Weights of a small GPT-style language model, trained from scratch on English Wikipedia: MLP 1024 SwiGLU, RMSNorm before each block.
MLP neurons of a small language model. Each row is named by its layer, matrix (down: output weights) and neuron, and shows model dimensions 144-239. Each number is 50 + 15 x the weight over its row's rms, rounded and kept within 0 to 99. A neuron's up and down rows have the sign that makes its largest values positive.
A block is one neuron, or neurons of one layer that tend to fire together. Before each block is what it responds to, as a language model described it from the Wikipedia text at the highest values.

Paragraph-break newline
L4.down327:57 43 56 40 59 46 71 23 73 62 52 60 47 41 51 60 60 56 34 51 52 70 36 73 52 35 26 60 81 48 54 49 24 65 58 62 57 66 73 46 77 70 22 35 49 50 64 50 37 77 52 40 38 49 62 36 40 66 43 76 58 61 64 22 54 64 42 45 34 55 77 63 27 34 58 58 69 54 67 60 41 39 51 65 60 58 19 77 47 43 56 62 70 41 36 54
L4.down389:63 53 31 47 39 47 50 20 34 59 56 62 35 11 64 36 28 42 68 31 78 58 50 52 53 54 45 45 55 38 47 84 37 57 47 55 43 41 64 54 64 68 55 33 72 47 52 34 28 44 46 33 53 38 29 53 61 41 48 54 45 44 52 52 64 24 72 37 47 53 64 57 15 59 39 40 47 47 75 48 24 55 43 76 27 75 43 35 62 90 66 40 53 40 59 35

French elision, ordinal suffixes
L3.down93:45 31 79 78 50 42 49 68 40 63 59 20 42 48 64 38 68 42 45 50 58 64 59 41 61 37 53 43 67 56 30 34 62 66 59 47 58 31 42 60 43 59 53 92 83 58 53 47 47 32 28 76 47 45 85 38 33 61 73 52 38 33 61 53 56 56 46 36 40 44 41 73 41 43 63 46 39 46 30 47 44 43 47 19 50 40 35 08 61 35 61 56 32 51 34 36
L3.down100:60 43 54 73 27 61 49 34 47 50 46 25 44 57 50 56 55 49 33 39 44 65 74 54 56 47 59 54 49 80 48 41 50 68 26 51 84 26 50 48 35 40 68 45 14 72 46 41 33 00 70 54 60 30 57 24 44 50 55 65 26 50 78 45 50 50 26 62 40 58 50 65 51 59 60 48 61 64 54 62 42 31 36 09 44 53 60 70 59 57 73 68 34 52 47 75
L3.down366:90 45 43 41 48 41 72 35 39 50 63 59 35 50 55 46 58 40 35 59 67 49 55 43 64 69 03 53 44 56 33 58 56 48 63 55 46 49 76 45 65 56 40 55 37 30 63 49 71 69 57 60 41 31 55 38 58 45 58 45 51 54 44 70 42 57 37 50 46 42 70 42 53 20 32 47 58 50 54 58 35 36 48 74 56 47 57 80 64 86 50 32 44 19 47 27
L3.down611:32 25 43 46 67 74 66 38 47 48 33 53 45 32 56 54 57 51 39 80 57 59 62 49 47 38 36 60 61 53 64 55 76 54 39 37 72 39 69 61 33 37 54 25 99 37 48 59 65 88 57 47 39 28 49 63 38 22 54 37 79 55 38 74 57 44 51 42 22 36 58 22 39 61 41 24 41 51 42 47 43 46 57 53 32 75 45 46 75 63 52 47 44 50 64 80
L3.down776:80 36 50 35 44 25 61 65 43 60 42 36 49 71 53 64 26 33 48 51 53 52 48 70 42 59 55 56 40 29 45 58 63 36 38 41 77 80 61 58 31 77 07 71 48 45 33 55 39 25 38 77 56 73 67 54 63 30 49 66 63 80 41 42 49 50 55 54 58 44 73 42 26 41 45 47 47 72 46 71 46 44 54 40 73 33 71 61 52 37 44 65 64 32 53 68
L3.down784:45 54 47 61 59 43 28 81 50 66 46 58 67 49 68 77 36 79 51 74 58 68 40 46 36 34 44 74 63 46 53 23 24 37 69 46 56 68 07 71 45 30 42 43 40 39 51 58 51 50 69 41 76 41 48 56 77 36 66 53 81 52 40 51 75 44 65 50 51 51 42 42 35 57 60 14 52 35 21 46 51 53 49 48 50 69 67 47 76 52 27 60 41 41 40 57
L3.down905:59 34 46 33 38 52 68 12 50 50 31 42 61 46 52 51 29 50 53 61 60 54 74 27 36 61 55 45 40 42 34 30 49 58 56 60 53 55 64 52 83 63 45 55 34 61 30 70 84 70 46 58 19 54 54 58 57 35 54 28 69 71 60 41 34 47 67 60 65 48 51 42 53 47 64 50 69 51 43 47 80 22 56 49 52 51 48 53 47 51 56 54 42 38 85 39
L3.down972:29 41 09 39 61 56 62 54 53 46 86 61 32 50 67 55 37 46 42 81 76 75 52 60 56 47 42 54 29 56 52 21 61 50 37 42 37 37 30 38 31 63 57 42 49 71 47 45 43 75 55 24 47 56 29 51 51 27 63 23 57 49 58 41 51 66 64 45 47 25 35 47 36 49 80 28 40 52 34 76 33 57 49 77 63 45 32 44 56 39 51 58 53 57 79 53

Mid-word pieces of rare words
L7.down115:55 49 58 69 46 45 57 39 48 60 66 58 49 81 51 81 50 56 52 50 60 53 72 76 39 34 45 60 62 45 71 47 48 33 36 53 36 59 25 56 48 20 37 45 47 45 35 58 42 28 51 56 62 69 61 59 70 66 41 42 59 68 55 50 72 46 75 62 54 35 91 30 46 34 28 54 38 48 33 72 46 28 58 52 71 54 62 37 23 45 52 65 63 59 45 59
L7.down220:48 39 53 46 50 54 56 24 48 50 53 58 58 54 48 53 48 41 43 61 33 35 36 57 36 50 60 13 60 58 39 51 39 35 39 46 38 47 53 55 40 49 25 50 43 55 41 78 34 29 64 41 44 82 39 84 41 46 58 50 31 53 18 75 65 44 32 79 56 85 46 52 34 43 59 63 79 62 69 52 53 39 69 53 70 52 51 46 60 34 33 52 55 39 08 49
L7.down518:57 66 57 51 51 69 67 39 22 20 52 45 74 43 62 67 37 70 33 64 70 62 68 69 49 60 80 57 53 40 39 62 35 72 71 50 84 38 52 39 25 36 81 56 54 52 51 50 17 31 32 66 62 60 51 53 52 69 90 87 42 72 55 57 36 46 38 80 63 31 52 45 45 42 50 45 35 44 65 52 59 43 05 65 52 33 50 53 68 26 56 29 59 48 53 72
L7.down785:53 53 66 63 38 59 53 57 42 31 51 41 65 36 46 59 51 45 66 50 38 45 59 66 47 53 38 79 45 41 65 57 55 35 35 19 61 46 50 06 53 67 52 53 38 72 62 31 45 50 58 67 55 59 44 42 74 50 24 45 58 34 44 61 61 36 49 61 60 41 39 67 76 49 52 70 38 51 37 34 57 57 45 44 45 36 72 63 04 34 36 47 46 55 56 39

Partitive and selection words
L4.down874:45 46 42 45 45 39 49 44 73 18 58 53 73 22 36 36 11 33 56 29 01 49 67 12 54 42 50 57 52 57 43 55 38 40 81 11 34 59 18 58 57 76 46 64 70 60 49 51 61 31 47 52 61 40 43 58 27 22 42 51 46 52 39 41 58 41 44 37 59 39 60 41 34 40 46 41 38 75 58 64 52 22 30 53 42 61 59 57 48 61 57 42 57 38 52 56
L4.down968:60 40 51 22 48 58 83 38 51 39 21 33 73 27 72 21 76 36 74 32 23 51 55 42 28 68 36 32 57 56 24 54 51 38 65 47 42 26 63 34 56 65 72 76 30 36 58 52 49 29 42 50 61 51 57 22 41 34 37 54 20 57 51 75 57 37 29 44 70 28 60 76 28 56 56 20 66 48 53 60 31 68 44 37 24 41 38 32 38 40 43 22 46 76 66 67

Clause-linking "after"
L4.down163:64 46 55 67 34 67 69 39 33 37 52 65 60 31 20 24 82 73 78 42 22 31 50 67 41 68 50 59 70 43 63 38 54 22 49 28 51 30 34 47 64 47 50 75 54 37 50 53 63 35 53 38 57 45 62 61 59 52 64 61 53 58 79 51 37 63 35 27 49 38 86 53 46 46 23 60 83 19 31 74 41 40 32 28 60 65 51 55 70 68 38 35 62 59 44 44
L4.down258:72 42 42 29 41 52 18 23 65 49 62 63 53 11 20 36 25 31 61 79 77 54 41 63 14 48 48 57 47 47 54 61 56 59 51 32 71 49 56 64 48 70 29 48 76 41 66 32 65 36 60 45 45 51 72 36 27 65 57 36 50 66 52 54 91 25 51 74 30 54 57 37 48 30 55 16 37 43 57 95 57 59 81 17 48 38 30 48 62 29 32 47 77 48 43 43

Section boundary before headings
L3.down281:70 12 40 33 91 49 73 84 15 59 37 42 37 43 19 45 44 75 63 48 52 65 33 52 39 58 52 50 73 22 52 49 57 62 30 45 44 54 43 56 56 55 60 63 39 48 55 39 70 50 38 36 53 54 43 44 36 37 45 69 47 43 41 45 13 30 46 45 66 29 67 57 47 50 70 54 54 51 47 49 35 29 42 26 32 59 66 69 59 49 51 60 21 42 65 50
L3.down314:55 52 46 76 47 25 77 53 73 48 55 66 52 43 53 52 73 79 49 58 54 26 60 56 81 52 44 35 44 46 47 22 42 53 40 56 48 23 40 51 22 65 68 58 45 56 68 59 36 73 66 63 55 51 87 25 38 28 43 59 60 27 63 54 68 40 29 69 36 43 43 73 50 65 50 33 56 56 52 47 63 36 52 61 76 70 36 80 50 61 40 66 42 23 32 66
L3.down606:53 69 45 64 40 33 54 48 60 64 44 43 63 55 62 56 54 64 66 53 52 48 50 77 65 67 50 54 50 58 29 62 51 53 77 31 71 58 68 64 60 50 26 59 64 56 44 13 31 48 47 64 22 43 84 54 58 70 45 31 54 56 59 55 68 17 45 36 41 64 63 62 35 91 36 59 50 61 70 79 49 42 46 34 52 46 68 66 46 52 31 51 40 30 40 33
L3.down614:48 62 19 32 44 71 53 47 58 21 51 30 51 71 29 30 30 55 35 43 51 64 67 55 56 56 75 59 72 34 38 40 61 88 57 40 72 12 62 53 35 49 46 65 49 47 77 56 47 42 38 56 53 36 44 64 62 64 46 44 32 50 56 60 49 54 40 40 48 74 50 67 30 47 36 42 13 43 33 41 48 42 52 51 66 51 65 38 60 71 44 71 62 44 55 67
L3.down679:39 65 37 39 30 53 36 59 54 54 79 43 31 85 47 44 55 65 39 30 23 33 30 45 38 64 42 38 53 38 54 63 54 63 50 66 36 26 67 66 67 60 41 53 64 22 57 53 61 40 30 51 35 46 47 41 80 58 41 43 61 65 26 36 52 37 48 56 66 50 35 56 40 38 49 51 63 67 48 75 49 59 32 43 36 35 61 48 84 49 63 61 77 46 66 68
L3.down819:43 52 71 47 65 76 49 21 59 16 53 61 54 58 34 34 73 41 77 54 46 30 53 33 44 57 65 39 24 43 43 83 35 60 55 49 39 37 65 60 38 75 30 65 37 23 73 30 33 53 69 46 46 49 34 50 59 43 24 41 26 50 35 16 38 46 40 61 73 46 56 47 72 58 74 45 29 43 41 31 16 33 60 61 63 42 50 67 60 68 57 62 60 49 81 70
L3.down844:46 70 73 45 68 49 73 46 61 49 61 71 62 92 57 79 43 68 53 46 42 42 34 48 56 43 49 38 26 53 24 61 52 85 05 31 53 53 37 49 43 75 34 25 66 62 56 59 59 51 43 50 58 58 52 44 58 49 58 59 65 42 51 44 54 45 32 79 41 61 65 20 42 63 70 68 48 86 49 59 44 45 45 52 49 83 34 37 37 32 69 53 72 24 60 46
L3.down956:67 56 65 40 50 53 38 41 23 36 62 23 84 23 27 49 58 58 91 48 54 43 65 27 79 38 69 79 53 26 36 39 38 59 45 60 57 38 38 39 46 60 60 58 54 76 48 44 49 31 48 66 45 49 53 30 89 41 61 39 57 42 24 44 88 40 28 26 20 58 51 60 37 63 28 48 47 47 52 54 69 48 28 52 43 57 49 43 54 64 34 64 56 27 55 54

Quantifier and existential function words
L3.down74:57 40 27 65 53 34 37 39 50 24 41 60 48 27 41 73 34 56 58 45 47 48 37 34 46 50 48 36 23 37 40 51 49 43 66 47 30 33 55 13 55 52 38 23 47 34 14 36 52 63 13 50 43 33 62 56 42 26 50 59 42 58 53 68 61 56 39 67 50 53 59 37 53 63 48 62 63 26 62 36 60 52 71 26 41 47 66 23 79 17 00 59 64 69 32 42
L3.down99:62 33 52 59 22 28 48 35 61 48 91 52 57 62 74 55 55 34 42 49 50 64 74 58 48 60 29 38 51 57 46 65 65 49 49 35 52 48 51 31 53 47 76 22 35 33 60 43 59 52 51 36 40 48 54 19 39 68 44 51 35 29 49 57 47 93 64 59 28 42 51 47 37 59 49 39 56 68 48 51 22 72 48 60 40 30 45 66 58 61 44 52 66 87 29 46
L3.down134:52 21 48 64 45 89 57 31 59 41 19 41 56 43 37 49 44 30 40 17 43 55 78 58 38 47 51 43 78 39 55 56 49 58 38 68 40 33 48 72 56 55 46 66 62 35 39 54 20 61 53 36 40 58 59 41 30 42 47 55 47 86 48 46 39 57 36 46 55 65 52 75 44 47 39 50 57 34 29 64 66 65 57 48 41 47 52 60 53 76 46 55 48 49 49 45
L3.down250:35 48 66 55 43 38 51 49 46 43 82 52 27 46 77 61 55 65 60 39 26 52 52 40 74 43 37 34 50 62 56 44 54 44 64 45 29 68 60 64 58 59 58 43 37 38 59 53 28 48 46 70 58 22 58 69 89 45 71 68 44 55 64 48 21 48 19 60 45 50 73 25 50 43 52 44 35 28 50 53 51 47 48 53 54 48 47 56 62 57 35 38 47 55 58 68
L3.down345:65 40 46 45 45 08 49 45 47 67 62 57 31 38 66 60 54 71 42 35 23 77 21 32 62 47 31 29 50 71 78 42 04 38 37 56 67 52 49 47 88 65 52 49 47 61 51 47 62 35 35 38 61 42 36 46 65 46 29 26 84 55 53 62 50 34 50 61 71 27 70 67 64 38 65 65 53 45 32 55 53 63 50 46 50 30 28 53 65 48 19 36 60 62 55 32
L3.down564:40 45 54 31 55 20 60 35 47 60 49 49 17 72 21 48 57 69 53 82 48 52 30 74 35 66 53 58 32 36 44 36 18 44 16 53 51 55 80 41 77 46 29 69 35 23 33 61 59 45 42 64 37 60 39 49 55 61 41 57 59 37 41 44 44 35 52 51 55 39 58 30 38 63 44 46 30 28 27 51 58 71 67 24 64 53 62 41 54 43 30 99 15 55 36 54
L3.down575:36 54 54 38 61 92 43 74 24 59 43 40 58 67 33 65 44 58 70 34 20 37 61 49 56 48 33 53 50 47 40 53 50 67 55 49 41 00 54 19 51 48 54 34 51 77 81 66 50 59 44 53 48 62 61 54 52 52 56 26 48 36 42 65 17 27 49 57 74 68 49 56 38 49 53 42 42 90 42 56 28 36 53 45 62 24 42 39 62 38 58 40 40 56 51 65
L3.down710:61 24 41 65 51 71 64 46 65 63 56 60 65 42 46 40 42 65 44 45 73 45 66 48 38 39 46 43 51 52 48 53 62 63 53 36 58 37 58 47 37 42 46 57 47 46 70 55 67 49 21 57 51 30 48 32 40 44 36 54 34 61 51 49 44 33 73 18 68 36 43 46 51 47 35 30 55 60 41 73 71 28 37 57 65 64 77 69 45 85 54 53 74 27 63 45

Narrative-opening prepositions
L3.down92:78 47 27 49 31 59 63 52 43 52 58 58 39 18 41 48 40 24 36 41 13 39 22 60 58 63 59 59 68 40 50 59 71 74 25 22 75 47 42 73 50 59 54 41 47 68 56 48 65 62 39 62 26 20 56 63 29 49 43 43 31 57 58 40 48 66 66 21 59 71 83 39 55 38 44 40 75 35 43 47 50 43 57 44 45 63 25 27 52 47 43 92 55 58 17 54
L3.down120:63 31 43 47 57 65 67 70 43 63 41 45 69 14 43 44 21 55 46 48 46 28 64 38 71 70 39 20 28 18 38 48 77 37 42 47 42 27 45 51 33 42 52 52 50 39 38 52 63 62 71 47 63 70 67 75 64 43 39 48 62 69 61 63 40 40 39 38 53 83 38 57 45 44 39 32 25 74 21 48 38 27 65 44 49 53 47 49 34 58 40 65 74 34 28 27
L3.down191:50 71 45 70 52 69 52 34 35 56 87 68 77 52 40 55 42 41 60 28 35 39 60 36 58 43 38 53 45 19 38 40 44 58 24 21 41 36 48 72 28 48 78 72 56 31 70 52 58 45 53 63 37 51 45 62 57 24 73 73 40 40 46 13 42 75 68 31 64 62 57 46 80 75 44 62 21 38 39 97 45 46 42 59 53 57 39 40 47 63 58 53 51 45 56 49
L3.down224:49 47 60 72 44 38 52 63 52 33 47 61 38 53 73 54 33 45 46 54 73 44 64 43 51 48 44 56 52 41 59 64 82 61 34 36 88 30 71 60 41 78 45 63 49 70 58 51 62 70 43 62 73 61 54 39 44 47 37 29 40 53 63 51 60 67 52 38 17 83 39 57 34 48 60 42 45 51 35 60 19 36 48 43 34 46 40 70 40 33 70 86 35 39 44 25
L3.down301:89 40 35 31 38 61 36 47 61 50 45 41 44 30 39 45 67 41 48 42 34 52 43 57 54 64 45 55 19 36 45 42 50 56 48 42 63 54 67 66 45 52 59 43 48 16 66 47 60 40 46 46 24 28 29 67 60 68 58 58 38 39 70 23 60 77 46 27 63 92 56 51 66 65 50 42 69 59 77 30 63 18 57 40 62 26 58 46 48 28 74 39 62 32 54 50
L3.down312:46 14 42 50 33 69 69 87 44 46 44 35 51 29 56 67 40 29 48 41 63 44 39 50 56 68 29 59 49 34 24 57 75 52 48 51 74 26 27 54 58 34 63 45 86 27 58 64 83 64 48 41 36 26 44 28 52 31 70 24 68 44 57 62 39 65 60 46 38 88 66 61 67 54 31 48 55 84 44 51 42 48 57 81 44 48 61 66 52 51 59 58 74 29 46 54
L3.down483:24 65 63 72 23 46 64 55 66 49 29 47 82 46 52 65 52 41 64 31 51 34 46 72 41 35 45 58 82 26 52 43 16 45 76 48 53 38 50 09 46 21 31 52 70 35 33 81 19 59 45 54 54 42 67 76 36 51 15 94 78 64 49 76 51 29 59 47 60 27 38 69 39 67 59 25 42 52 36 44 39 27 40 49 50 34 59 18 57 49 58 56 42 42 67 54
L3.down838:48 57 68 51 36 33 32 37 23 34 77 38 44 46 78 41 42 42 56 49 13 40 50 35 62 67 64 51 59 70 71 52 74 68 30 47 35 39 61 70 59 51 49 23 53 54 59 44 55 57 55 69 42 69 66 39 48 60 15 59 44 45 36 38 55 68 36 27 45 53 58 61 58 30 45 69 56 43 49 48 51 22 43 20 42 39 40 67 49 48 69 41 61 63 51 37

Circumstantial prepositions
L7.down290:63 13 53 54 45 40 44 45 33 57 39 44 28 55 42 40 75 73 35 40 44 52 59 33 32 37 28 34 35 70 62 22 65 44 03 42 41 56 53 64 45 56 52 51 52 51 41 45 32 50 51 47 49 29 58 19 46 38 36 60 64 37 68 47 48 56 61 39 26 59 75 55 37 60 29 46 40 27 27 54 13 32 45 61 40 15 43 69 60 88 45 53 70 65 79 66
L7.down467:29 61 63 61 35 36 52 59 63 37 58 77 29 49 40 44 58 51 38 62 56 78 67 61 50 34 47 72 47 32 66 51 60 40 42 35 55 29 41 46 31 52 50 44 62 86 55 36 80 52 65 61 52 48 46 45 57 70 28 63 78 41 64 45 40 44 44 45 68 40 71 54 54 65 43 51 40 82 59 43 32 44 53 30 42 24 49 86 33 37 55 54 38 16 21 36
L7.down900:48 38 54 69 44 31 46 51 81 53 59 50 52 27 38 50 78 40 53 54 46 49 50 69 39 63 32 37 31 60 75 46 64 31 58 58 68 34 22 63 62 65 71 56 39 83 28 37 39 56 85 68 07 79 39 40 31 30 56 40 56 56 11 51 42 54 44 14 47 22 56 36 29 42 46 71 48 30 38 71 41 29 41 70 46 47 47 70 54 53 60 45 62 36 30 33
L7.down996:45 23 65 43 62 36 37 50 40 18 34 61 56 43 47 68 75 59 69 43 57 29 26 64 24 53 55 46 55 73 39 23 56 72 59 35 46 53 42 65 68 66 53 86 69 60 81 33 54 47 39 41 53 28 58 39 40 50 47 42 39 37 42 52 58 58 65 71 60 31 56 40 67 45 72 30 70 55 43 58 60 67 18 51 44 39 46 50 27 41 39 57 57 39 63 50

Boundary before new segment
L7.down100:46 48 52 72 63 53 44 37 38 37 37 52 65 47 58 34 52 53 48 22 56 40 37 38 48 29 38 39 43 67 42 44 34 62 67 45 52 62 83 63 54 47 65 54 50 67 89 56 42 99 35 45 47 34 69 67 45 46 46 49 50 56 41 62 57 39 41 42 40 54 61 73 50 47 27 39 29 67 85 60 32 50 60 44 62 48 34 24 68 62 44 57 60 31 39 38
L7.down729:82 65 49 54 63 43 59 45 35 29 25 34 54 82 65 59 63 38 59 48 60 48 29 31 52 33 24 32 37 48 62 48 20 56 43 17 48 44 59 60 49 72 38 70 54 51 62 58 47 40 66 19 48 40 23 41 73 47 62 72 28 54 64 34 47 74 52 39 73 76 32 56 49 63 55 44 92 67 60 39 42 50 71 40 64 45 64 73 51 46 44 20 59 64 57 43
L7.down924:52 64 51 65 76 57 25 45 59 30 32 35 28 54 64 59 60 19 31 50 58 31 60 42 34 62 59 56 63 62 43 58 27 36 58 64 35 53 39 60 46 49 42 55 41 25 41 50 69 66 46 82 58 62 65 48 53 62 29 56 54 63 49 57 51 45 34 51 61 43 33 32 37 35 29 49 47 37 53 27 34 52 61 68 40 82 61 46 37 59 57 58 28 57 62 43
L7.down1016:78 33 63 63 26 49 43 69 43 56 29 62 59 53 64 70 62 62 47 53 57 55 43 51 20 46 48 43 64 65 53 58 87 43 50 48 52 45 39 69 41 43 62 71 49 60 63 59 39 43 53 56 51 55 56 41 74 42 55 82 39 52 47 32 57 34 46 80 49 26 34 50 30 61 57 55 51 93 49 63 12 46 58 36 59 77 49 38 35 42 71 39 56 41 49 63

Infobox and table delimiters
L7.down21:17 63 61 51 52 73 67 59 58 50 30 47 42 54 77 52 41 49 46 27 59 62 46 45 33 46 42 23 08 48 34 67 42 46 55 47 66 39 32 61 35 41 31 49 53 46 24 55 44 59 72 43 36 28 52 67 33 51 29 44 54 29 40 62 45 50 42 60 36 47 30 29 64 60 69 67 46 58 57 68 44 29 26 40 47 34 48 42 32 65 53 31 68 49 70 55
L7.down134:56 60 70 65 76 63 34 47 53 16 42 45 58 41 49 25 65 52 50 49 44 29 66 36 27 39 49 42 60 56 26 53 65 76 45 29 22 71 84 83 45 28 53 42 46 54 59 51 81 57 49 69 58 59 53 46 50 66 31 43 31 61 39 58 55 48 37 51 38 40 42 35 51 52 32 42 57 71 52 53 46 54 53 38 21 43 30 58 74 76 51 58 81 64 38 58
L7.down154:46 41 56 60 53 29 47 49 55 15 67 50 56 36 51 55 37 40 47 41 55 57 71 63 78 48 49 88 34 37 30 46 31 60 06 50 62 52 74 50 44 38 51 14 47 61 59 38 35 33 61 35 66 68 41 47 57 51 62 45 25 54 56 36 25 34 51 35 30 45 53 49 42 36 34 30 65 54 43 41 35 48 32 61 72 57 31 48 53 49 44 37 65 48 34 41
L7.down238:64 23 49 55 48 49 45 36 69 55 49 56 42 28 36 43 70 46 69 64 46 57 43 67 58 33 61 59 53 40 68 59 56 38 42 57 31 66 62 57 44 23 51 80 55 39 60 56 44 57 53 33 67 62 53 58 41 28 42 72 78 46 40 50 62 41 10 90 37 77 59 52 32 47 68 43 62 76 57 62 52 34 59 67 63 43 63 50 57 61 91 29 54 27 65 72

Article-start newlines and apostrophes
L4.down702:66 43 50 65 36 59 59 40 55 62 49 48 33 57 53 36 58 47 36 47 68 47 54 57 47 56 25 34 34 67 31 77 53 32 62 48 49 55 56 24 21 44 26 56 39 36 55 31 64 26 42 83 76 46 34 46 39 40 40 52 65 67 69 20 43 52 72 50 49 58 68 28 49 66 71 39 29 79 66 50 63 28 50 73 45 52 57 50 40 66 53 63 47 62 25 73
L4.down962:47 48 73 11 57 61 70 24 55 71 46 47 11 48 46 45 16 62 51 76 44 54 54 14 46 50 40 65 36 66 33 43 66 66 53 66 61 17 72 21 34 25 51 70 52 60 43 37 82 19 54 53 53 47 43 23 63 51 35 60 27 52 59 51 42 50 55 47 20 99 29 48 42 33 53 49 58 27 43 45 51 47 48 73 60 40 59 50 44 36 52 56 37 46 34 73